Part of a small language model's weights: 113M parameters, a variant of Muon for these matrices.
MLP neurons of a small language model. Each row is named by its layer, matrix (gate and up: input weights) and neuron, and shows model dimensions 704-831. Each number is 128 + 24 x the weight over its row's rms, rounded and kept within 0 to 255. Numbers have three digits each. A neuron's up and down rows have the sign that makes its largest values positive.
After each neuron's rows, "fires on" lists the tokens most often at its 100 highest values on Wikipedia text that the model never trained on.

L7.gate877:134095137091077128126166136147139106116164157152134156117148137124187135107080123135169164112159102142111137147100128127126112083136072125083090160126164126111103153144093127120126150134127117142122140099102130131156143090143148102135104126123114127133133124156123142161134131122098123132170105125116165140132135128118117157102139121140105131145154120155113135147122119094118129142113
L7.up877:097137128117121141106121127149089144181158117095148093150108112137156146130100135131125123123145126126139180169096117109137096145177134159141085139114167122154129147127138098131105118144113114127129103100084148120131179156140150074142167138158158142154131170155089150128132134093118153158131145148121088132135158106136132100123138112151117132182138134124134117087117117140133100127105
fires on: "\n", " ("

L5.gate1681:144116147118135131137146150086122068163128152117136144157122087141125197128112148137169136152085140085114107159140151149139150133119094092125111168144151126154135128167130124098139107152097132143165152109124145139131132150090145100157158080160145167109168114117140166112116131142161123087153126121170167149113137126110127143064164128161118122148161110092132137127150075152099159147099
L5.up1681:140111157087088125158128092131113104148114132150125131149119074173086129141105135133128153170124179122088139187143144127113128134123117124162130098120141098114114161170098109093104119143152127163121105099104112110099128118065161144143112067076112096146155132164156144109087156133143139095152104112141166142158139150141158120110144114116124129160138111149147126067153138126096145114069
fires on: " C", " | C", " Cal", ": C", " of C"

L7.gate1990:130090145112153086186112146129109156093090122168154136148143111128147123125121072153145110120135125143167125169090107120129128103150131102156148137122131133122099152141141105128137151132177079122097125140105131120111163155060105170121110099143067141119168133160119097126131153098099086119128110136104166123115131112135106132139131161109092138202143138133115144153136120179158148125166
L7.up1990:127128148117131132124136105151096122084093143135094134124114110102086155114127106140104133123146120154163150124113117134159131143102121110138086145131109091145115141109145120120118127140141126125122121124107143169112124159103142158130112115157140141101147169130098081097160115136100089153134076172133159128112114083102100167115159103108114105154146118103139132151125115100122113128137
fires on: "2", "1", " | "

L5.gate1865:104135142124145154164162161107120132126085137138136125101112121138163095162158182169090107075108132138130130091117132100144129115109139106129118159101117151080130101115135149124183149102164160124076159100109091168089161099114117110107109135173112139131119107147127142164091146138157135154138113110155178101112112146113161111148089109137145114132131097143155122115097157097151111095098
L5.up1865:100156115127106123168153072097112152137126082096136122175130146115157133147142112090133115102149162082110160127177126132136137158148151160109128103118098106111080136149110154148129115124118138122150115137128101134151151130072139149138133139107116148161115137142128126137126127163154142127154109116128101120124197121118120139147121115113177087173126122164086125133157099143132102158110
fires on: " |  |", " |", " movie", " % | ±% |", " | Notes |", " | Episode"

L7.gate1784:113105133158159130107113129152165126172105115101078137133127137101116100122094138117122111145151094100128161134100118122143129133154145134120125142130120121161128160147102130182138094118097130118096118084159126122119113152151137165127125128131119145093162140156126158135123145149117144170144115115131136095133119150153128067126115091145135148086088172164156146106138140132128158090132
L7.up1784:121119131121157092100111103102153123088102121148123141161091107101103096117171101172096115106169115105127110147115158139123180119127132135149132104123141126125165139131139127147121130154147151148139160119143156155134164121149122149142162097200090117119130160129123145072159134138068154154121139062106149098112123112117096097132094153146120081098107127146115136177108162191151132137122
fires on: " | ", "1", " – ", ") | "

L7.gate894:111163117106154119086115141119191120133085151136141144125126160122108159104118113109135152129093086139163110109148132098149118155149117135114104131120156151146138127138143141123111131157099092079117122108129153108106107113170108099145146131100145168125153159098108137173122116128138148134158125106113112194105140099109126127108100126142134120140166108096099136110134182168117143155095
L7.up894:090180136153109121069136144088185165146128125110099118143096155113160137098115117139111161133162163132110147123151115126168095139118167130104158163140154126114108171075127147113105129152133168098162140123102094129102115108070148152128125176154101175122116134147105145117097103150130119151098204149092140090102154146061140098131120139111129065135128159127151167157089131154143140126140
fires on: "\n", "\n\n", "==", " ==", "-"

L5.gate2122:112185107127140168123110140139205159147133149133145113125157171133118141141134123111124148122127113104151114141156099174140141117140134105125119142120119146150143091186133167115127139150138168136180100108150088099121152128115143106051159120122123127071164152103148111129114114097132123106143145117098103099069112117126173150121082125163161152084120133110140103095106095121169137083106
L5.up2122:130162157141095093124128100083149087119148118096080138090141111154142148158124115071117164097130172175126098132159108147118186114152125112121107141140068141128139136154146100126125128134147175159144086125128128124197107136133148111138146173124121117061163098122137114082101095171086080157139150164116137133146119153072113128135121165125121126119135104113144094125107100096105155144172
fires on: "==", "ic", " ==", "ag", "ik"

L5.gate204:134107099116131087113084132107089122141101101146143137145151140121167120157125116140154140122078145116090160107103124110113149129169105120121149169138091221138092134118133208164125105160160103095085126127138151114151171149121110069118165074130088098114146103128137118100118142082151128115109110132139121143114082142145141122134116147084116106146176138136164124123156110158143107143155
L5.up204:143110156135117122121100225146105140137111146178116102109116140142152120133162103150122124100124105127117126133106100142141128106130113142150147126189116128107126084135111127135126127131117119105133136130157123124120144144089139133131134133156085127096122178118143114082114139112160173153141110119093123151125122121090138129135156149150133116103136099116104128104126110155144130165130
fires on: "ic", "as", "os", "is", "ros", "in"

L5.gate892:100106145141155080115147125150126088112102153168082103150108140100084160126121111139117119176158112160138122147145138076146100156098173116115126137130164184151121114059087119107143155123159138150139132106145156155127158139123120143112111109113135108153127086163144155150133117113121126109137147160160096135156122156117173097140153151099089171098140149115138133150173096131161173117105
L5.up892:147145133110138154118141107143136105092138117100130117123156104120110132099136141105161116143187136161145160139124104097159162158122135154190144138157165153117088140143100152149138154128104141130115118150152139117153174131122115172154133179093146120087133088097101124149163107091194119120128137080144132113131123123100152132095143151129098147135095162097048167106128109180143118050152
fires on: "2", " in ", "1", "ag"

L5.gate9:131131158099160149165069134145126124114145119119117143119113099115132131135136113150104128103103115195143158152128137152152096149129139106115170130092113102103123094083181133152115151151191131127125146080110147143172112148152125119128150145128096131151165150091173126096085109116123089130118105112129156093112095112088135138178095163117140124141126053127141149101085132105090126144145
L5.up9:116119145110122122135137158185125140111095135142183133173104104199121125091085134143125162086110147090143125124159136118128135116132157111107121103126109103111126136132119152093168134116136103138161148146170114169137083138072063124139148110138122129130141134152143105106144063159162083114094160167096105131120116143115121122166071114113198081159116042108134123109142114123117125116091
fires on: "0", " | ", "ag"

L5.gate418:104130141126118141091110101158110100148132159143160120110110129124118150132079098123142130091144150128165154119137133129128092137130205094129102159121124113122160169111143133130122122163180128146120148121105100149111113148133106148143140127137100109111083082172147114161113164118147098126119098086102125110091134127145119141120140157115146148151086192096168133138118189143059136109134
L5.up418:134120100095116169111152158109153151137102141145107164131120108127104135146123155123127142115097145133148186154091116127137150112131111097087148151113114124144133106128091088100140179123133154134097109130123156134148114111128131140151159142139143156147126061092117081143124119115138102146132152104140100144124140156141137118175137144162150102124171123129130122166112091121104103159142
fires on: " | ", " / (", ") | "

L5.gate734:142142153149121124075123171133125130128110156120152130141108101148124137099121145124099108131128150138120172088104120132140157151145109162169076166171095084169125151131116102140150121106132147092133100131108089109102102117154151061104147136122107136131167121126133102102126064140093108131165122063074117133151158137160161117140155121173136099118103115088110104176138143120077107118144
L5.up734:106130126118086168163158093130145145099100169145131135160104165109138117115082133109124091118144117119100133108057152138111153105175093146134140142127116133127102150108129095125136130130166123119129132164153091138171106075101110081106149156128132107156143114125118113140132088137113116127171133126135110154112140084126104112146111122165188093148073122078139128177138134118135091117095
fires on: "- ", "\n", " | ", " / ", " | Episode", "63"

L5.gate54:097144128094135115123112149132144097164118155098087135137135116102142111093113092141151169103133106156180128162139130129128151104087131203100165137138157110125110128117157125103130082120132131143109176124121150174102166126137105111165139066136119150125110099122138136174125129160158106151154148136077104125130131102144158110133132124154122120162106150137164131090119156101114176154169
L5.up54:123131154118083163126121108137133137173141069131091102107137121151158176164137104149099182156153144153144126197100100100168141152170107117126125170123149158144116147145143139143161152092078086125157133076156157146141104129123133129146125094134177112100108104159114122111102154098164130166098104108123115117128103106126164148157146158150133122105155143109123166144147108106096128103125
fires on: "\n", " | ", "b", "-", "m"

L7.gate581:125097135144141140111089084170108138091127128115097155160159190135112096131105141100130163122152134096135135110133154128154113121136087133114118110135130099125150139078114129118123134082097134123092107125096132160098078148103135098127120123160093109147143111108130159127108157101107096110150079120116093120131145110124102116134133183133145101134116124129169137178114208123188096121154
L7.up581:120114128141117139107139108133075136153134162104104125162152135125111178082166102143153122113186147118067104162194129100159105115130056115121115139139154122144135112065147094180081129152072123143166117086122140131082128149127137127137112099157108127155142163092150158149117134135150101190104131118128141119134115129133133158129097134115148079110120099099106114171155135125140118200162
fires on: "D", "- D", " | D", " (D", "-D", ", D"

L7.gate1138:125111158113105092120105113088114112155104119157142083097107137130117114092156157078154132153125159099107119121105141164152162147159143128119123130145145126148122143126166127161132141063109122161180119152159192172175125103097163117193159124170134121125168134116096156112156154140153144110131128121135174141098140090099136144147124125156111119167157118136149152119164128105152138185113
L7.up1138:143146100115099130120082119137128077148099125159101158117120116175113135144153105124142083093086100090131104150140155135113127145143141079145108136166160125161077152124126126144132120125140156135177133115117120154104102123108144109128122091120170135155150081116135158148157142115077163118193112124147165085123140142121158186123133128113120106133136110120104086069135118133124179166168
fires on: " C", " | C", " of C", ", C", "| C", ": C"

L5.gate75:137129153110129082109140090140153139127162132118156104104125077116136147078103088134115093199141144112185092152121112122114121083151164131090087133113083122158139108150122128136123109136098147182137133122126192127135147119126125142068118167140111159093090127135144145113077167137145138135173112147081119101128173137115095127123097133092107156147110127129141126118119133140156134135117
L5.up75:131133160118123125119198108159108135116128096139141092144108115101092097078083114121118088151193103068125111133126100140135143142099138136124146122125089161135140109138142177113121114118115110133173090110147115126120141144157155113159167095161102137118114096087117146111127195129133129115138136125148149144138169111133078094116115133123116151073098142114146192103155158121126166128103
fires on: "\n", "\n\n", " |", ":", " | ", ") | "

L5.gate881:120147145136117133189160131166139125107183122110144111120104073089101104122147138098135122141117096090126136152137151143130125123106132138142134096148159151112089085118117143142119188119141161099105130155105128097106143172130128121122109115106137157128104122112136121118128145138092164128157115124157138119100100147109171125141139113104115102146163132142144099057174085082125089165141
L5.up881:116145180123147142175145083158111081095169112107145160117130132078133094125130139118149114109133095141120121136136139123153112112148123116104150112115156173122118144120135167114115148149133162097106118130109111125127132163107086163125137145112143162127115107136143134134133128117119151112152138134138142148111107114068127090144147147141131140121174121110109114102162098110108132110161
fires on: "2", "3", "1", ".", "| ", "\n"

L7.gate1278:143160143151120164119148107122109119078100128124112140154147103122123123162136132159125167108104112142144144138130109143131115084134166128156103088110126142118139133115129091133114121125142138138131171137092099075149147146154089141109109132112122129151153163133154132129113156141171187133110138138138140122148098146157156151150128149120124119142140081110112159132175145174145135146134
L7.up1278:163098117111088129111092139087125081138154129142117154093176161102110142158058093124130124122108144143137124132129155106140163113122147163138135135114137090130136137161186120090120146168146118108104121079145169091141135119134107098110108129133124162117126115151108071118148079107133128100135109131158094127153121092152157160110125174095096116144120107106147104127113114142126142108141
fires on: " and", " or", " of", "ing,", " its"

L7.gate426:121123095139105133111150150139115142102147127135113144123100086122164125137172072165107135178096149112107092179162145095109133152165156130113121168180123143141156111150144167103102142149195102139129154144102098137122148144151130150074087117115107146169109110127131104156174131117115132108167190128131148183121118112120145124125107080106142154143104149085119135145130163114116161113142
L7.up426:152167119126114162089150167134104079120113112115144127132134149108127157135094127138109128111108165127089133135116117152111127110106092121146118129104164124179114125137122134149115095125119144134129134110140125155148149106130113092134101144114135169089103138211108164128126124169136101121137123154140091108161122180113144101102140094087153118113156166150101139139103112132116136110145
fires on: "–", "3", "0", "87", "-"

L7.gate1227:176092202079170104120116169146110069134169148131135129166090067132155146117133128126127112141151088144096111153110168179147101130110137095155125138125166156127123123128152125159093110132123107123150117113109092122097125130120064127104118129099112183161120119123125127101154091136105118083132100176149158111148127156151116154129132092105127127149154128131126143158136115144165130154118
L7.up1227:130089146152090124076127111140066131131137141167135161097086091148124146139102077103132135129130139100121124135137157135142147107106153143122131101095131153110138159125137151132119170127167119120121104126106137096104080189116114149113093137134132179118141125151147084133135140127105113102141093170146118066101135141146134112091145091104099102125126087129102124130137147088081118132131
fires on: "et", " and", " We", " we", "e", " or"

L5.gate1224:144148069157129151110128161143166082141103105131133114132069127159167154130123151111096103136162163138153118108154131091133121131107134121157112133141116144065144131089162172160139138152090083120144090125139110132102125116092139162143166098135118173143140111153171134159130151113109153104099149120174133131131128138111106118123104171166174131133092144105198177118139177162115150103147
L5.up1224:188121096099122117118116159089133138108150111105110139115153172144136141099140147110147114136183130115127124167122085107142121145140097106128141128093082177129105128111119133129189098094104104118137116119168111164159092147077134134158137124144120107081107117137111141156129134121102135095183133113147181132146117149118124129135082105134121120111096111160098112140173111113104093177158
fires on: " | ", " character", "lay", " |  |", "ot"

L5.gate1045:118089136098149131155099150096126120115134139122130141127119118129101136144107113156114109101140151113148106145085131121131136144115160134148112118116105122145136165129142134145116157134139099147121100184076141128160158110128105162159101145100129101181149125075105133137137142158069138119152124157116145124143091157147137133126083107145104122147135109109139101141111078091106083165135
L5.up1045:101124175135132121124163100110153171170117111135146116146135075137103096127077153150146118150141112137093124085158108112143139167117130147125151143131173173128166169123130118108103139105118095130131145183154156102170145121083123220138124088114087143124111090128109095110169202152122128129156145144126118151129107124136117086108113090129122151129159154123108105129141084140107097125108
fires on: "–", "1", " | ", "an", "8", "2"

L7.gate2233:109141144127100126138109105111105155081099142127138149109122170158146187149124127102140100158096141113130099145126147109092091107129142151125127145105168135144105140155096112139113127159152163146115137106144127124128121149117132154103110161147141116122136095135121114168144183136109146082154100119192117144173141147147113141123111164155150127121106119113142184111130134170138113162148
L7.up2233:095145123132140154126171132109116134146155138087108114091137135137156143129134151145077116090172147134145086142189113125148128126157123115124121169134117086117105112153132150131129094115135100162099126159078151110119096090102150147204113108117145130165106112102141093202111111139126133108211142120132136119125115166141139166121130121125120184124121156128109127161126146145149109087165
fires on: "-", " |", ":", "2"

L5.gate468:139146166145135108108169150113154052137161106140170118119113087118127131143126080155129162088177119129127110134159135116117187102122136161156138127138131081133133145131124091088139176099076141119135123139133084134104111144120099129141145171149098141121140133143115147133150088100115112133166115083143103130180113135135094094134141102140102089128144140148104118120117085145128181106100
L5.up468:123158118088119128146138160160093085093133126141147122096140122135117136115136131128164130118137087132154123131145117110131150186134189109155150145087112126154150110145096132110165114097111148080146166115104092120127169142092102139121149186101130076117164104097143101169118116088094151139109161128160140099119109144145144114161174116123124124152148150141117154123137108127109131142130
fires on: "\n", "\n\n", "our", " its", "’s"

L7.gate900:122114099071138119128144110163141136120176108138131122142104081144122112138104128113046108119121158137108122151152181118140116123077104119138122144160103109089105137092123124171179118101141095127125093104157110142152120182135105142074147094105124166144169132147129122203111115105148116180074108166120143107133121177130100178162121139147103197133138092159099138136165104118111092133154
L7.up900:111124082094092118125149119126153107171152110104135170129086111112112124115147147130126147113139150156126149144110112170136149104126161112118071131145098153144122138117115113112122170127133123147153093129138103159161112161148136104086163124088120166128154183181135143176153106132144119132109148114123152123163115116141089167126099107150119123125098143119116127125133176129132123157121
fires on: "it", " met", "end"

L5.gate413:152118099130120127091130124154133081115137111136121092130102134121154114117145142133132144162096134130154105133099156119132139084127162137104137149134131101056092113141093097117095098115087140108092120100108096108122139104119110142107132151119152149155160158150116123125161115105084122102146125150118128113079159088100181139143154129147101141116127147193123121165097092191138162159111
L5.up413:160111126146091106094125141129089134126160121083118096126113148123148138127098089138123092143116109148163073112122140145110154136097106163085105144096120131119135120164100114127102119112141138154135091127116067118159176097120090185113098096155136161163165109150132117111115110117112148113120121155119153098135114127147118134113095107139122116087138175138145093155138129113154115118134
fires on: "\n\n", ".", "iversary", " ==", "==="

L7.gate1955:130127077119130092127106161126107106131129119082125137111114128091122129109104083115109149117137131151121149128106093113132169200105120115128120116168118149171097144143099138139154092142101119182149122091151104131122121095132151143167131130106130161180131081124126060149095118139151191138153142164106159168138154102140098101133132119122147155123149127130201165106135120142167123119096
L7.up1955:138087140117090101099164119149102149104159135099149121140118122101149114128083123142109109110092133160115177123115148098139126130127133152090120126127140122147108154094128137109114086159095127181146148137113116128086113098138134110165151127085093145159121071126143124135095117131167101120102143157177146125146105097062102163132130090144099112145106120094123145122143162133180125163154
fires on: " and", " more", "ically", " less", "ly", " or"

L7.gate1433:149129150106115135116152087100163110144125187172160110094100087089158112109163077132098108092090117098079128135145157123112084155106105092118123121138124091094116096118140128116171168135126126102109060115129078121146162113152137111159148108131137163144126108102097101139148098108129098124089143116144139117102099118138120137144138108148157127146163137132128122136094114140095184127125
L7.up1433:119117149139152157111081135134151107153112094117124078127176132088198128132109117123095096102115099133122099115119148121130109175123142100102145155136135172181088150110128150130095153132092152125109125127148142086128183108084136156089143165117106152146121094127142123132111116112118117143124136120108142135152117138143111151152129121117077128103120151115091110197121102109139185125155
fires on: "==", " ==", "===", " ===", "s=="

L7.gate1808:131078126143121112152142116139174165135131125112116160118150119160137126110130105141110175089108141114084149158097157196134101159130160145128113117129100118164065150101086159105171115122089107149103117147094098125122142180130149137126138098099169131142103153156137118133120080138147112161138138140151129140135167123145156134111143122095116125137136143125141089124095151107185110113151
L7.up1808:087128103105139095135126121141106103119118171091158132118161134146156157123098102112128144131119151119116176089090138113137169129115139177107107093161102133165128179089031121143160114098092119141135115147118112132125133164124142156127129137121138108159129161147107130111118143132173151109150149106143106128129161131110113124119142091109105143087108086123176142131113144142163131093135
fires on: " most", " more", " and", " as", " \"", " less"

L5.gate1612:134109104155118120133120150114134115154138149140137147104147040113125141111125144143104172128129117128112133158125133127106125089152184104117145103124138124150156106134090087132124075116089124117136064168121172128118133121102149138125128164115120089146112141142131091152105137160156128141121130155144127122121093153125106096129165119121137120101171159106124119160155131126146129089132
L5.up1612:125178120083159111142149111115132158166107138135108087119114129074169120105102135122101134142146105135097109118144133162119086093118137120163154135152169094092110140128123143145117137112141121120125151085098103129132138100109094126109143145101092151109153109094127124083102108117104127130104108119151139133116150130106111129136111109086185066135128120155121161149156161144132099100148
fires on: "n", "ad", "ue", "sp", "med", " up"

L7.gate188:124139101138116132114098130116160113095122143129147121123115141089133115129118130121117097072123140158153116146143117105108125121096124140120141130137119108108155142167101128117113156133126129113101105094129158149135143144158135131149142146173109119146146156182100145135131140120162170123133120100138107143136108129121124166154104124092128147101118138146141173105107118148152037136090
L7.up188:105114155187102137126139111133159122128150103104161126083132131145156135135113149111131142140141137120127138080136131136125126080140116153126137161170132129119164106117143104138118127111113116138106104103131183130132172086163155166160127117104133132115138124085108153213110109148118156124121101167118117096101146141148156142126140106117155091117154139131113154141139122168154102070123
fires on: " |"

L7.gate123:084134141123120140107139114077145089120114141144110134147117073145135143106123112142117156106130089154165129154142156128112137163151166132124121145123097155114147144144148086146094134108131120143129119153148079143148127154105096119161086101123137118155117130136154135107128111135125138139101093144133151148112114140149118141135162148131121106101126177165120126108168130133120131119143
L7.up123:130085105122171110121117108118138130101120146127139139160142130144105122161103108083155125113113087124105105108102098093116135129102134078113110161103154145148165085157090126118134136159084163143138122151118094134116144088126172098104134133169100172147140136135141144147121118162147141138110138138066137137140113126150091137097148127134149139121162121090122128104173133159123134151092
fires on: "'s", " their", " his", " its", " our", " her"

L7.gate741:067098145149132119123123143137088117130100074118116134097103102148133121143153150124115090150109147088149149134131152125138142134126158113125102075116141111168133111152084146113128130140135144156152133128136090117127066190131132123134115143112150154126077116127119130168132070122112122120098131112118146174094108155153134135132090104155133146140122151164118116115107126165135099148143
L7.up741:145149170159123128152113143124147162120130127128113145118116134133173180095090105127132116146066145124087115167156151154107094183122104099155114151160103120167111122147160115106101146125147122111094138126118071108140134162112120128046131150126126166132120113158118140114165121134093125146117098140122127118153101136163130120142129148059192146092134136103119139141058117167102104135152
fires on: "ist", "-", "–"

L7.gate187:085161142124130123089147141126100136121131155129131132111150120097131138135113155126076139149131140138111148137176135144127102135120126145107186116099090142152129090137133103109130131104132111066177121132121180155096158132140129114114166109162089137146110131149146139134123158090109111125141139127090121145116115127146091117117114114157145111133130161139112131104123155062148156081099
L7.up187:131152134087106099157179081143164135115122109144128130092087140127126105122094103129101090113134141116146171147142125124096112141128133096148146110150109105098092136094128104093133130119108126112140133121107151104145156071119153188123141150135144098149086118078107153177088125150127107085121120111113132120128124144101130102114154158125125117127119098119102104122132119194099115104182
fires on: "n", "enn", "ain"

L7.gate1534:184141111157124171087080117162122111120122149132148124139126134114148102156157114136121125134132136115124154169109159109116115105138153103118115151089106138080149107113123122135093130129151126127116104137131189103121130147126120101161189161149131141177141100113153196123119123161137125130097094149159090134103114093144125135084111144160107122111124105118162131183168142141128137143122
L7.up1534:155146110094147175135121163137134122123114088146170183127133096127134119106187119122121114083138155108129114127061152132147114110111145124137115107108128147112134104142129135164127100117127104147128130150163149130068165132123114112117149135174124153189167139116153158143103120142099138092145134151110116124172167142158119125132131188154095125112147100110153140125124106152178119169130
fires on: ";", ", but", ", and", " that", " However,", "ed that"

L5.gate1603:109125147126177130112169081179164146121132126155161145134159148147137105121123172087122123116125133104164111145132148147130142133080135109133124140132151150141120109174144152114154168122137098109138153144114109154110117165114127145137151168079086136162129086174124146156158134176100129118105120116187149105098135126100125125167119099151168121141163124118161121171119140129124146079108
L5.up1603:179121094162143188146191094142136102147113100194140159157139119088131103118104154129149093119123128062128104117155103118171110151154131124154106093105122141160131109114137105153130140111118087163148173150127131110147120122128127101101146116113111133138132131107122125132174134144117137142116121116092131157103169136117097116137099146140118109150139099111138117131163138146170121168122
fires on: " |  |", " |", "\" |", " | Episode", ") |  |", " #"

L5.gate1241:161159137148135089126147162157117135103144103128130121081145130115152172143138171099151111142153160156153076114116127138131138152079116114131133111137087114114133143166132126147097088138117127171140111110127115131096168139151101122152169155128113127163139120166123134144140155159114123158111133132136143132172127144124092093124142140074119138123151147096130089106192155089107144139163
L5.up1241:125142152129158125098128157159119066125174123132155148129138134136092174105115112128138116148160148118142136097102143156081147098127146114110145126126127113165101084139118129122141127137142143108168120105113123179144138151140120171099103131151173067167145120135124139143137128141073119128119126148132165133075158138123139136151094131150102091159115138142129128118132135114146115131131
fires on: "\n\n", "\n"

L5.gate2225:105182136148065137139120142119161147151189170121095102102091119115138151147143137149145128139127121181105137119143116121152161126132144095143130107128136154108177157153107118146177127143138109127124139118141143156097139159141092135122123126158165129136131114131140155151133129098135117176141128160117163102109104138146106133190109122122130179062111178149111143192149145148148142148102
L5.up2225:060145112143096150109109118109109113143134091122105133132113164138116077135117088122141112100130134145117172094134130143090084104115104089151119098159132168101139085125122165126150082133137105185107162159125118125119093129113137123083094103151122142135072148116128109142126113152110105107110108105146140125089092116145117114090130104089170132155184146132101137136131152085099098144094
fires on: " last", " final", "est", " next", " most", " only"

L5.gate608:152144102102150138072099067123136097117101059135138128116116139144115103150137129142107131119100110117138134132101137115138172122138153071102135138161154095125118144137132087134144159143128131128121120104153144121116131132147140123101110100115109135173041139119134138108127122118074105127129102165096094120120157121153125122137197161101142136094135154119116110116114127134112127164120
L5.up608:156102118128141158084157145143118119083076112141116156156153119108126132174137137149150093096097054151099116133164126139182164149137147103152143199146131089139092103105134135185127143103124111118162127117082125088145124067133170086132134085160142123127114084102123130087110125095121139132134215125115076116181112136099062133146118135127162145136094088113101142101158162142085122113138
fires on: "el", "y", "-", "ly"

L5.gate2201:148154110119130101116052121130104154138128170093136129114154137149137141104122138140157107086127181143121101142133144129149150109118145163110138141073112112125138162144128146112129109117147142124154133138085127159120177112126125135121121172128115132173111125150132087141121135142142091119148145138137176132074143092108115130119071141144094128124165152142156145117102091079098162136154
L5.up2201:129138127167142146105121141134091154102123133159177125137112125093125079135120101108136165113165148136137151076113154091105152108079142112114130123131132131101167094129139104116128149108141182135089126123127092112130141109167106154127131104121121128116126141166126109154125136163168153107134143167132129159105137141155092163125136124118114103193123163138115111104137099110133114101146
fires on: "or", "yr", "ord", "r", "ar", " Common"

L5.gate10:093127151141139112143131093116179090158141145097083090185110162157141149137118170134129169115118124106113161065135120087131140143126158136109149149097191110120127106144165140154165134165147130113126111119120155078136149143116155160112137119141176113144102133142183134131162121125081110101155148113109090126110170128122084096111112204138130116130205168110133120169112095122087180147120
L5.up10:117123139113131132101159145169094139137140149106110098126176113126133164121103150115121137110107123190127154123101119133130095207111168146147125136101154124127125118132120138115156098131136103139112063118129127127083104122099127165138127120127171168120097109119171128143121135096168136077108157117120084107122182127123149081111096200125129107127102155109130103185131109086128139172101
fires on: "\n", " Bl", " bl", "l", "Bl", "urd"

L7.gate1269:112119156123102099111144120078152088130153109138110112154116101139109160084124164125092129123182144150109156082089058131142112153159117111112123142127151127148126105158100146118132114094143115111129097118095114082128174109098130179149176120113148119147117160081106142118134135095090143090149116134106141189103163131140121151153095143132118116183127083086129111153119132127095118099112
L7.up1269:127178120121176116187116149138126100130103106113137092124168141131107145127126156151150167107131131140108166120114175163129087136139142131136107105114139088156101106149147154094151089094106122100127139148105175115106164144107140099195153138168150118110092146113108143134156114159095150101105153123108160110142115146130111115113108092079078146118126128138183126109082129182101104141098
fires on: "\n"

L7.gate2058:151122118124098081108130141112123100106117100113140124122127152112142156112126099193134160123102133111105123152105097132141140161115119156155097111117127120134124130106130150087080125091088144084118111129136125116172136139137148133134139144148119096095092169145128117153117111133101122149068120137071114104084110134119163117109119145124127112138112145138164087148125125140141175116094
L7.up2058:181112126140100113091091142134160101114115124146092128114123143115153138120129118145127151115091150105069119118120115090164081172140121172121124122123150134117118139135110140113080115120120126117104162135120188115103092153139122155118156119163145098120126156150112149135099090130093139110077133145109148110126121130113169159105100143155073130167121115150198128150116142170128120089091
fires on: ";", "\n", ");"

L7.gate2098:149121157121096177133126095148089160140150111098108139116098115120099117096113125106124116137136140143114134135090109110129153148102163082137129129127148120144103156138190097130101146168098130136135098066131102109159100131139145167080122114166130138141138084115125095094110145108138126107153125165122120144110129150111062133147126105099142107137118152144127142157151163108124151100149
L7.up2098:107147147144100106149112153151137159164125109129122144153112145175101156133089124134145141110149127124104158139132139141138139112123131133144154141108129127140129110127192143085132135099125133154154122145149151144162120098189158117101117154152104110102119171122151110076047131148124105106110141120104081115128134103118131113119161124119139132150151105141135095139174114114114150168104
fires on: "ad", " Mad", " John", " final", " last"

L5.gate1273:121124114132159155142170127128070135152134115177172103164145150148131135119127152135142151118085164097159125158118112122091123115102114119138118077171101127143129111097128115125139145116155111145126109088112077109101149148080133116097108099152155159111149110157142143136084144104098152119121119104069150145127111152119163096168141128162151151123136152105095102099213123154159134118168
L5.up1273:129122080113134143137111089156133125075154148115148109168118113153074135122118124173119092120152144128141152113084102128124152174120159109147124157102172139124131153134095093093177143108101111110092155156111163137137117104145146161140149179116117106095115110095124117130174160133082107114153146135116130159110096104114108133142169162152081153111128135129128125116108171150162125144118
fires on: " in ", "2", " died", " accident", "1", "ision"